{
  "activation": "geglu",
  "bias": "none",
  "init": "normal",
  "init_std_o": 0.0,
  "init_std_down": 0.0,
  "grad_clip": 0.5,
  "batch_tokens": [65536, 131072, 262144],
  "dataset": "wikipedia_en"
}
MLP neurons of a small language model. Each row is named by its layer, matrix (gate and up: input weights) and neuron, and shows model dimensions 384-575. Each number is 500 + 50 x the weight over its row's rms, rounded and kept within 0 to 999. Numbers have three digits each. A neuron's up and down rows have the sign that makes its largest values positive.
A block is one neuron, or neurons of one layer that tend to fire together. After each block is what it responds to, as a language model described it from the Wikipedia text at the highest values.

L6.gate1009:523514547533449411578580424481530515498474457495496601586533492526512500575571462460498556472543477529569517472503497390503546469429463559623550503476456491494466559435479484568574606529576562513477583505512464482581531509476501488609433508533435423516536502560440413454571524532452526539518529465590456525528502550440499508473428488532476441502455453542525619519485605543524519547470551504468516409514599532495482565408529487485454481542425547479485557507498447443512483468528469559508622538531478498484386562457481494561535498436454568442538489389507531437567499499537491489
L6.up1009:440506459441509530473488537542471428518567551479555616494505502499606522468491535433499472539504529531546538575620591494417502464506471447509479503516537624489504469491452538585440462484549521503541500446510491499530532513474427467432459585567459509543526463512412529496517548445489507583576490544464457507538515558497529541476524499586511585433473470399547504500559524620578511527537552492427557519568516383560442594512496527524534530455582478463419488453526465500494559522505588543452492527603473614604500454493482562542380421506557533567468593506566562517495449428518484504
Responds to: Concessive clause openers. Sentence-initial or clause-initial concessive and contrastive connectives, mostly despite, plus although, but, nevertheless and after, in narrative prose; also scattered word pieces inside names.

L5.gate54:490535514506486421531508344455486482459449508374527514468430452515533587557469536447496497454488621398475438457512531591425497579525458519511429452531520536444515524500585476496483519479577514566547549570627417445507463508478509411456554508430529512502551463426511430485589455543495568498517442486566447538462429532486531436570470538542463433465468499538470516502554432489498492495545390470547528578464546520481542462498540500493451511504425528426454448497511585495434558624558530473482591468541431481492568457542605398492584570514460463549493512514539494477484546611477448560
L5.up54:470466465562509472516485426521543581497418544518566556437489423574508424491527411535561566478445540446499526531456477479457508532499458536518472518554555550407524546553516527496493496483496408496470542613531547501529449399496558516476397418490412513540572548449458463502578529549551585460511522418586536523388398595481523536580519481536506461512544585485493529546553439434522463528456496476481533516436463515543504488428570517528498450444574456451512492452524593371585524572489489528457409530554478548461477458528552426475475500499489454481528463477529438542522518467556457424
L5.gate80:500463453509526495435549465465451468514448504502523530518582442559506537413520499510346540541495546558539478538583571359479523482440452497530538505409482450522482540447508513513451359504495537518504507572411432599482437460573537612565445502502438443496442503544548556511480517536458540485518451456486516498504463539479552512509569487547471474491535529502386440470446422452493439495434464552499501527517439521589405429401495493513517472544541512558497509470436566523459514459575513494471514461637585480477583549544476503542544557631482592516521596457463475532575478519533516443
L5.up80:495523444553380476536500525451476530433478550514442543499576429594554518620494483457497647580382487490520527459594537536530504431474547458516495580459482503482432543503531499588428532489493545444448462636552496597470496525524533506551500409521491591588475498577495532500427495515571591614478571530508514547563561448446551536570540493408487516413526428546445475478470477525484460513600563567418497511412444480603414465433471467490411486510519512588504521422439500405556547441549583426552532481566512436497569453599541459432450581571463478499539484574424414527498457511463496510
L5.gate287:648523474500486553558543449560471573541566554469410449615415437518422528580535435533547495448512552466542560497503546461461555411557435613516510447575467531517467595474490479456473460455459557509457466575440485473449539543380462458441541479345526547550506487483534533582489475593492653546530469488461547526608487542586432483519499529563505551571526602367460537594398520473440482453526478486517521447485461489433482480497458598484500475459551409554564496546531496476433532466463533532477481486348617472567434477469464494477535478544512533567485523456495519510537456520582427452
L5.up287:502545432485502617488497551577622475488392470525577530499459521545445491514463569517490486556445464589514506492443471498479558547447467478499437489474517603466529531487508578417461529506400531575495484498451482458467487452417384552486565521477537344532680483600494524482461526457477483458429439535494569542508533421475460466561407524465523505427470576493549546531518530444488537527529544537468539556426432488419456477486548458545547427597487509508546451562550519608489537468464523503496592496438547534403572518438424442520470531525546434412572508500487537596477555490540503556
L5.gate910:495499483518524464449522483521485439462469471469475492481523427484511539515583464565476366513519620522557571475553423472513518508511370503460539487522561455474485549572494514509454508432509476550492571536517513447446472437476393583496491492460435398472516525526555606443597543510550486468512468437560373434408407535525526515619440581538450459502459521539456435684460418515524505510479519579540559536519378508517603553484478493516524486431573495518458502601464531463532542476492484486561514469509528413457523456495448502595565476552439418462487448401552448502495477483532357510
L5.up910:511465453481470435399549533556487576513456463549545476504583503551486588473523523526543469527584450453489502436431502585550556528496468598532546492507605482574496528509516436550493601480451424492461462522484574395467405406526469450485538549502538447489523577468462555629485573563458481488565573427526503491440524538513570570537543518555514420574485449499402480524460537597424498532435474442524442431436476422511531591461613473509432471517461567475490454539461493523507514509477525499459523566532461635452493506522429526542490450539531468445474456429487496535415500547546422510
L5.gate943:391507539583516466487536441520425550475451512471497457510489467440572542506515516473386551622534552478503467517510463476414517538564469442442581571483443501563473571458520484591506438514481533551490539515466485530550437485541492500581495537500566388528426449539431447486640469524494482409496501418625451583412464550566468553502520454465489484484498548543509543527559445450445527550564473528514438432397542463519499530447485542482433466592529551488494445489491569451518505572396510577474453540494573506539500542537362609536511461516476481486504409394516419463529516453547498549
L5.up943:542483527490475438552417587513511495568500531542549445511485505539374567542475546459426416502506477565487533587527576500456453537446491497494441500535483414511410486471478559490513513549543552389509546446506476430501538491443457378524550478491521593517514614470449557443484514443447565447441480554422481449458478496446498552511420523470441481558449546448463408540481484495506527552449600505451529605455490450491516420562419499446509501477466550507558500465368500515537533497532602429509435486508448444470466525397510473445480440444567533463453491575581542498561552576501518492
L5.gate1062:547557528458466478467424435577472481485584468437542450623534513476457507448500594536478590538542455508530566490476477552476487502544527511547500532362485480526481497537503450543497571411566431468504542487474495451570461499563503566562553447542459435557472465479457458511546464623589486456476576518498452494482420544455462437555491555538562493491443496537515540643491503464429483501485561586524472528523504560503486556518535549568566593464573528530466497516400534541435535448522419629418426625432573493470601499501475500488505450423518401499559473418481562498449500476486591531
L5.up1062:504440623468583484506508431409376483573552499476438465416410539522489594483574473541488502615522558558564489459498462458494568525457448477605449527475429499469449564571531552471507577476427590543430518537566512456501464480466586513464538510472496509501533487493524562518470474546515532472519394480464494474531510550480493551449459555532505438521507513526489426407581566531501493419522461420538425506504567574512450578540525596440494507487541578566491597528554459533505564556452500576560407539425538528531550484513436457605488422481451491463421525512551518411560641499503505498
L5.gate1097:419465486528449474439450513462497501495625558518451536505499386561441599421531461529515557499493533475514528473478552460469496627530573574512524437562508462513419529450458550540553502568486544559528486565460523452450530437577489471549592500499524468507492457614427549472546590490510541523530456404557500498438451509460574542425519592482635471504490589522464540428545543517490576511451541534503559436496515601525468521461503617513523577426424545517521459582519460569465497467498522515448538474420458525531482522474507428496426510489457494553473531504505417515571538473518448505
L5.up1097:422466512421538474505447400505521445467446470518506421448400566411469500499488526593508433431489563435481524400427500482468519500487514494523503498545454489440518526545519489558515468478617445575421486485552496518566497505428516459472484532529417514536593584494492462543587436506522490565507455597473439568498569524526432434523551477434553449484543566451481573416492476663507443441491467430547474520522463531502479533520586512460541508513486546478404602530500417437544504454547393539573473532573451550593513470504478512508456480468405553429529485468560423511548554502469485501
L5.gate1194:581403505493506582574585486537623531495531560431474625516641572455558556349536596482548586476474515531569496482406541472568503497595410554476539535442497476505480484537490551545566469413566470425505462524489445466484494517514463460516528495507508459407556588447484574412507559535509518548380479512540497488521376487496479492527571514487482483457520479490491502490433480435556415459547535498453550539517443442495573456373421518540463475467526461469443554412455587471504533594595539542446487526496486471482558494557545451510505439489492462619526558524580418547501457484489418447
L5.up1194:526527534495518405475508375422502503462540513525485476470502464479520581537463556559466446503530531475538539534427444504468456483472485565427531494482548530496571487495499539642529622562476417468557624571434535441546456492532511472522551526424556512548506466448477603526557533442528441451491518529421448558537483455509452489385520542537489418481440495522520451514422444465431535450546494532486565503438523479494541537482544584440459550465479529484497506529358519538468450537412460546553451452532502524562562493469511464538509496475437432572507400509613542532419560492508470479
Responds to: Sequence and temporal words. Ordering and time words such as following, after, while, final and same, often after "the", plus mid-word pieces in sports tables (R-ale-igh, R-ival-ry).

L5.gate367:565592488416498526520506455415525474442460568535572560489465466566405526484417447459534501384564491620466534489455585391580464547503500514507479385608521401492433496482502504513552470517483501479498488511469467493535458468565588490386544504481496509593597443477572404545502603430507564528555538545459530475450468534465528488440485553505448534434497482461463549538450450450475487520564467534446481619576489553506437464543490495538450538547449548536517569556513535485461498419549599533574551506523456483501457514471496485553439498386464451446515494463340546487529435432483487471
L5.up367:467458452546433502578539488504559513500498434398529489481445512427516522567536485538479569642474539485507497519460498368449535500470518463484483548533526520532612477473553521526577471440432588507473412507482435486433597468444486504495526445526560502570521449481431492549516523503437569478395436526419483517514516459486456407578450515619490451431494578494548491536513523448470503408466454499426427562487548487528492554506470424580469410556576467550537541560517506457506517489557570455544490497451549578430547446483459431460491480543589477451448505460498409475485622517566576516
L5.gate496:481418545552459512588467448455536531467545581496480531569500492412406577428401553457491497431487577449545409538464494399520411452561580569581471536362498515477497451378487617560584474498479603516490455507540502570550563577504428464476428530439509432515567587425533477493505523520461516579515522486477479477498575457396456585530530508527544477528572446470455517554422469496401550550506490574372553457528497425597497574475402521518534507488515491503528461573490514481522578443496471471510556551470565449382384444513483502548547490622549427504542495463497608506495540471513461537
L5.up496:441495576530566496473452516495415460415593459481628458585450517462551476475501554393561529505520456414490603451373504527551472594408475403530495475493498540519574504457448468534473535360482483481441339541551419505441497474501499411533459424449498436579448439535434511458461452417515513445515526554467468523529557491537504485601487542567557513426481463520491528480520576516529545580582508620451518463438534513520464478600527614551523573503490593544536606471593496449424438520418528532566520534389505509531410546521455461507478491464543488462585545433468536423515555561507528516
L5.gate569:539476523530538492472424536524519517451576506507525496546531527446487409543576466513480554471474487656471573422497475472488545491529506483489506514450650505389490501547553481528530502480575544520492430460523471481440376507500566454567514480451435472573490479467443537558500491566438499447509503540530552429549567424492431491544569569481605467505399485481502471551442500536493488535457514538508520492540537532475507497504588579516445511355579460632472565595431431535514529435552454490469473469382416511445412570452440634447504564469493585425587548613485471568439457460528624376
L5.up569:434415525478498562436465499523490558575547574529445503435572482547459484495532481585535514460448474577472542521548595444517520531444559488502431532440508469528525507400475487556396531501415535441439441490493533472454582513377449555483409527460452545467546531457515543515533496527578531557500495475500579528471427519507534533506439412448470516508445544566466541560528535616515540526403459567513534525474482487475517440493444575453590542488568468594535482468428465503468458558467438408485494526448518458590411458490577464465553491513573545486434500392498540440501465414552552550
L5.gate962:526447518519491560539401527503512554408540485504568468580475539550522613459545479453589567477559567461509620487526445456572521423509528452406514328484563516470446439499476554589492486496534527514504527525542376539452488439502561454598555591531505604546532538479466499528521577565498554540505459553494486493454461535468471524443564588478506520495485488547525484579408416550479540543544545571448521466521549515478416560512493497532550511521487482541543467518376481429516491526544540484498557535500567447539475506484381537513459434493578527492463440587529545542427446424549522475
L5.up962:507429476499462578562514479506590538492489502481472524393531587545447439528555476453502532481429470410496598479519589458357482457548424542529485543553505491482423443490452577567550489576489527529455546618481529470470548521505500520511598558506500488584518482460541503465442519480419538450468465550483554442488558480423528485520450459499470499452575512482527499499483460551512530445412437580583482499524443490522487466542509522457547515407478537564515620445508545588334500512460452529544489515539542497442467488534558504484517609402488497342617399494584429505464520554520461525
L5.gate1035:476490505568495509566461572612490543543532454581601526593502501543542489539561464441562467563514459498551445579445420452502462509486532458417518517438513554512461517424371459437481560454473530443558542489456497517597468510510506584592428509545490437504510394503545549486473515529483524523542527479401596542512396522528563473496545503561532507537546496481484464580525465582500539517538623488481385342460525457521435551445567533515507526475529464429508558494479530513501499439463543561549512555481502500488492528401479436452467489423516508560488476517450539517579487479505551509
L5.up1035:481465529410587418543500565502504452595511512480482517488488507537450489495484472399497495419444466512391559448488449460511555528495413481483495491549491464413464593442499420549517606487565498476556471451517452443465487570476514602469487463465546509493535409536437481538459417615599556584438489535556505536516456474485565402562529552478457508491560490466462461500483566582513569539568587484562496482412558481510441549476531516510524592439505459477475575481525448590533505493513561541517482460445445513487535537415445567474480585474451538423550440503555438468508562538549464468
L5.gate1130:467501459519555490459465362514530523572528509566523558538522480592392560507460421526534544494530507470552573561443512407517456475507548552580538519499600527433509464415505546558515588522472512530444523478540473433510507545507423552488486482418473430416446431502521550472437523544514508488553450478474424535564486524480598495566452534560507465506508344609408498512488533463530507427505600475526485491446586492514433558450432421496505444477493529573492521580439567474560507507445450485506498538525471485464512518538441551568396531420455510492438493438564531521500498514439479488
L5.up1130:471594471449548478536472485412483527445566549543438342505580650498542513474477561420457465414582535469548591552524418442511438492419504460500454442405488606524520573482458428524479521416542471415525459468483487444536533486502550492547446523494482595507550555614505537545547508515528531566506441513450522499504530472505541486466464526514514492459395403467544552493546422466485448495547508635418558467499578444524501501489527586492582577542466557525502381559477458526499517498603558394539536451532457474443436470441449477501470452477539566497482538584549544513508529396592478492
L5.gate1137:458498503530447440513419505433542446540558473505506552542440450473553501435540491472513527490482407540544472544559499481535423483511416471539515572585453564451449547457443523633532406461449484548483524556513515443475521543524503468543438557535465531460494541514503540491545508550513528441589473538511451486470530513460524618522413492483543450504488430444531459532563500565493624458485488595437459533470530495599419538512496593431510515510491445506549476465580446545429464485509517429461586515549547564576508557398525495513487614461579538543474488534594424585557508403468513510
L5.up1137:415575448494530430508522556533636564437519496523465586517488437454512510470414533603467520413501425466481420546435479485490479477471420504532464536480473520596441548563375507545498490481549448371510469506564522462459439521445545460503521457510460506477482512465574531645426556444403592464445462550539554488558552481463481438488425528510425531495481411466481541568466516537468496523479490545527432421404553450469578511520525517485583526453476509533559502465486410543561508444528446560631551361479532521469447396541473468461447552530504491475545576492497536550486500466540487471
L5.gate1276:556594508534555534495521414430554513575467514443510535558541564490440488380437524455504556510530501468433508585557415490543433511453467545445489487555528520567350433550473611518495523522494448505534503525507606624502487502544421536452497538483514600579548559562571483580506414505473513507562448462571535422522473501516485395627508494560499496411543512425514476472494458484456474475532523631510579578462502472550397563457505503554507558483448578503535525447495470366568474458509526528473563384505544429491569527489574480580557541513536549495520539522535471570556494402523467523
L5.up1276:428494444542524495509451513479527492637524591441540544438498375532556480470515549514477542520489508537511612519477378448486501563573574553479477575490464463405541513472509526544542516484405592535529485430537471615516516526504428442496443464591399524543465503548440479503592480527545561411498465394515395525422477455463541491449624483466502477532540462495539480537488517532485433396476539524488514520493454550523453453450538430489511467502515473545518444496464547552418430539477522499426469478511529483627543595585520620645539529463537454521574561493437408500539549536522460460
Responds to: Word-continuation pieces, prepositions. Fires on the second word piece after a short opening fragment, mostly in names (H-ered-ia, H-ir-schberg, Gl-ens), and on to, by, from after close, impacted, ranged.

L13.gate14:478384483494521526490503483577441475420442495488547508545551493559441442446552571470483574470473486595479606559535548414557487485591475555510599474505466466505508442565419464550451496454491484506493526480428521504430499520528488477482536422490544571526501428478404529529494417462449434428468506474468477493456481543549523496460431472511587547563497618580373483514379497398470472558400493538416461490502481502570529438536584641472514613558478553450437464547506486372515461437475560510527469542558549518419593457534570480576558453470526455493455470492433437456523518429494491498
L13.up14:463475517451574577487472476527425479473431514458548466541503602537407477505586520454435487481464483558415522477564512509482495567651475563472513550500541510558443418510462478479491504507498557528490463486473556511451537498447514516496515481485470501540542442462539518509452412422445521465423484543472468496374477501456527528453460472459567507452562496548467561496441538397431546535448407440509477527448486506555451526596533506454528618566449373409530417495539588467421464447511484493507482523497540545460529501508591453551487461414484501421414438474480498407541507491516484525
L13.gate148:552506466526463445426495518407536539535452551609505560553589485482467549436527480531423488502505536491476525484555433457517502574533406498522508472533535496568504533492499569396409526522462495463514533538494521491535416383530407499520511491470579473567456563495397518387471530470513431492486503498482509571465514559444513478595494525535515582445526547518562424473596470500370535472467512466531488555528466554582486502449619506539451520457568520537572584553454486438582482520474454524435491555538527523390429550564498379499528441626418401594437517526470485590499473559448439411
L13.up148:503639563449451513492460384452478521564407504448510525452549417441569471490677459475583551537502538560538527540529442498467422507504523559420498563513525546550451485460442529535504507474576422503471475533525564456357567395542505385566473481501455490550563474496529482474516522592503519503549431527497486448453466535468524528566548499432601444502495509496425557478440523480533429329516462560468550545424531519480475526502631544491492474601507487437487439457559417566496495493529495546527489540514550540524478555564510497458457561395424430569468495472428586476535540493534504543
L13.gate234:545520580591519393503522446362465576542469521389512539510542467547443579518465518560516578467528479528614468579430491449465554616464497385598544489505446539503481521514511589486472490424484394512533437550479519492555531464443439522452501535426533527463614469463478471505506561540522501496466578499491488480477510527510437503426491428463471423435440433526591533531461588406529499474562416410361525526493551504573543487493570568528473500559554455420507462530457463553444451485522523527474544541447451572565419510486488475551510452499401520483514568582598505538481533580575534461
L13.up234:455454545494472444534475411487571546427546467499537549585473469557485483521517468532540530487459441508499601481452514527534539565599475510571529492473480496428463446538511521545544417512471533554475430518506467557451505480484444580493537541498519454505516508469444422548516565471466474491523548485606488454514515504571573548518480497532531503523584503492527433488473593544470562455436480511460476496456557524644406522442483425537459558505453532418563541496514486544474462547575522604496520553584461584450434478505519463520627402408461546405568498469462453476479512490501515431
L13.gate387:488429452523326418547566436588586508506549440501559499567528457446478594462471444434451620484569553547479473542484525496448483374442502464458554459514529494560470481508535497563619540512486508557448503453487542506453555526522471555510549432541398527433503524547404505478576424443523511524460426427528505586497468584534518476556568529526500500437455430594441541546588430485493517559488519525482431495468534544417417466494559533514475494505601513456536495564494506481517429536553423584415500538504510541429537512575451495476507612471460501499349588503507486534507484477498551543
L13.up387:492398465541481480537473478469481413502518544464556541630449507386536657535471385393536501424491440525467473493492450498454501458548455548429498532590494478495581503432548544562557514571491459630420511499533504454530487530509481396460481461455525528455529484430464510513492440454459546569451483534467449510571597458422539559499491471515495560491520427596531556529523535478537506491412469496514566528416492561458457419497437500506455510484507464610494472540477381443569492623416454484483544500441457524457600550542540526461504531458445587477445485541554534522409455503511457548
L13.gate400:449462527512466423527502527486605416509468530494535571536477458435438631467454622477551526561552519568412517455501552481507424430570518465477507507430518495445600509439514437519460475482478410449491514457400528447477566428559472442502568529543519484506562535501419425439496557589586540564448540488571459504507467535461466563525485469541544540477552573607498441529579430512437550512452514528532493488476471448525458404516509562552472584577516469394537507442472482535464524483513496496519549529463580517458570527438434507536472516482539556501467565624468450362512494523451415427
L13.up400:382528547571487443490525466547479454531512497531397481501588457509527432507500489430526416566500458537434552529513494607562551550519516601507498611523451454468490550379528460538504509482466564570553481588548492541517578473437379478496496537443594443469467525510480482576475523517437503402537516473520497534529465462539493538574473529507525571472507473585375537542495444447529502560456596465534530527442486495509521500523506482508465517477461468528533523423468574541452451479486470619547538517492494482562605421574492465523487482377479569530520495500471564479482490472568502563
L13.gate866:485494433531526470537441404488552463532482469573529499499586476481465522519465522495440557526473475512518500532504557590377549561538481471433538472568453508514444438459457493595477417561546490466448519557531521526468432435479460521505524535473550497549556485564510440484569571467412521534557524489564591508475552545515554500524560557543479516491442449484388478505493505518414523487503497531439454548434531493527565583515551469519494505527444609415597539504492560500500469485527562495482507517535504547431392414586529506520441524528481493426511493507384494462443417510539516470
L13.up866:544464409526512514456478515587495497511475517509489433564435527447488568533467538549513475502497520378441497477549525526508462526521487457507560473469473477534481508510551600552548570537623521505384497525467498460462521432498556572590460530465542507462516510381450487530467548539527498539515550504514517476416507519495342460602452498492530475450472428618534470444576430505425423482431482463447596579538431598372485539536598464421498575463460439423558532431339412531543511455458530570493478534559498535482505545466455572476525479607496474436489516442547459560467480528423378506
L13.gate1074:546558428491511487510494474469555484497474597551544528567581443522431611535527461537477500509438443610478491444524501466436406471453404531425507484470465548492500591478523577493457447555600419457517473491612497545481423518510407483456498532492409447504553456474446563555511541543440567465548463540547444532484464454518523525409547446477563544458457449537512463544568447512484500537434528494467462573412517438541545497495475530514544496530526514530468477440451450463583378547527519470456387445587515483523415466572456490548444611533565502435515657503600528532520555509473355422
L13.up1074:566554523506518497517594473473510464457485510494483439505466485466433481507547549503503397559471616581545490480546453455591465549391404524628504435571424591498440472437557373540558481507397519552396527496524477459469516442546549505479466516429603432474484536383611538503488589448505416522448521499524463592528423499455444528534431518482527528576541534596530523419515474456511466452524430428385603507515566467549434518495533531559546433528494628532488411451533531531451543544471501544587507492482512554429417499475447506438440390572586546529474556546557466558540510477591526504
L13.gate1157:430473526430516480375534408488418486414434577525459476476509452486541574433447517497501405536417511519538443470459464442460502578464447481508482600489463427485510583587344412490438596478516583438506480598542487411500522553522489534499490415482521480489509443519458518565472524425489471492479493533448456510482589588542555471490519533449476579419487480504482468550515398390471440479493516497494547477399447525529504417439364589526338402523513497522430494477575591402549399478525472563518484491480428473479448448557577512486442455569493521526439515564521477556492538563590470507
L13.up1157:522506520537450505526527444485516498582512478500443513556552467489491492569452468548542474529527448444483476510504508571548542527417468485489503546442497532506460409593457491496551462485475578376499479491474475455509541496617513519521426484460594495503504585468446486584562487430475464496482528491475544516480576479495495420596492457510568501517509544576509552458564513647588497513584541471570428508590585472475476505417482586607478408525515513483431534541497481470601492554494447479420563472544525402580391442560498531538510461464531486416564488546519601538441515506563484533
Responds to: Clause-opening temporal connectives. Subordinating words and prepositions opening a new sentence or clause, mostly After, following, As, When, While, Although, Prior to, in narrative history or biography.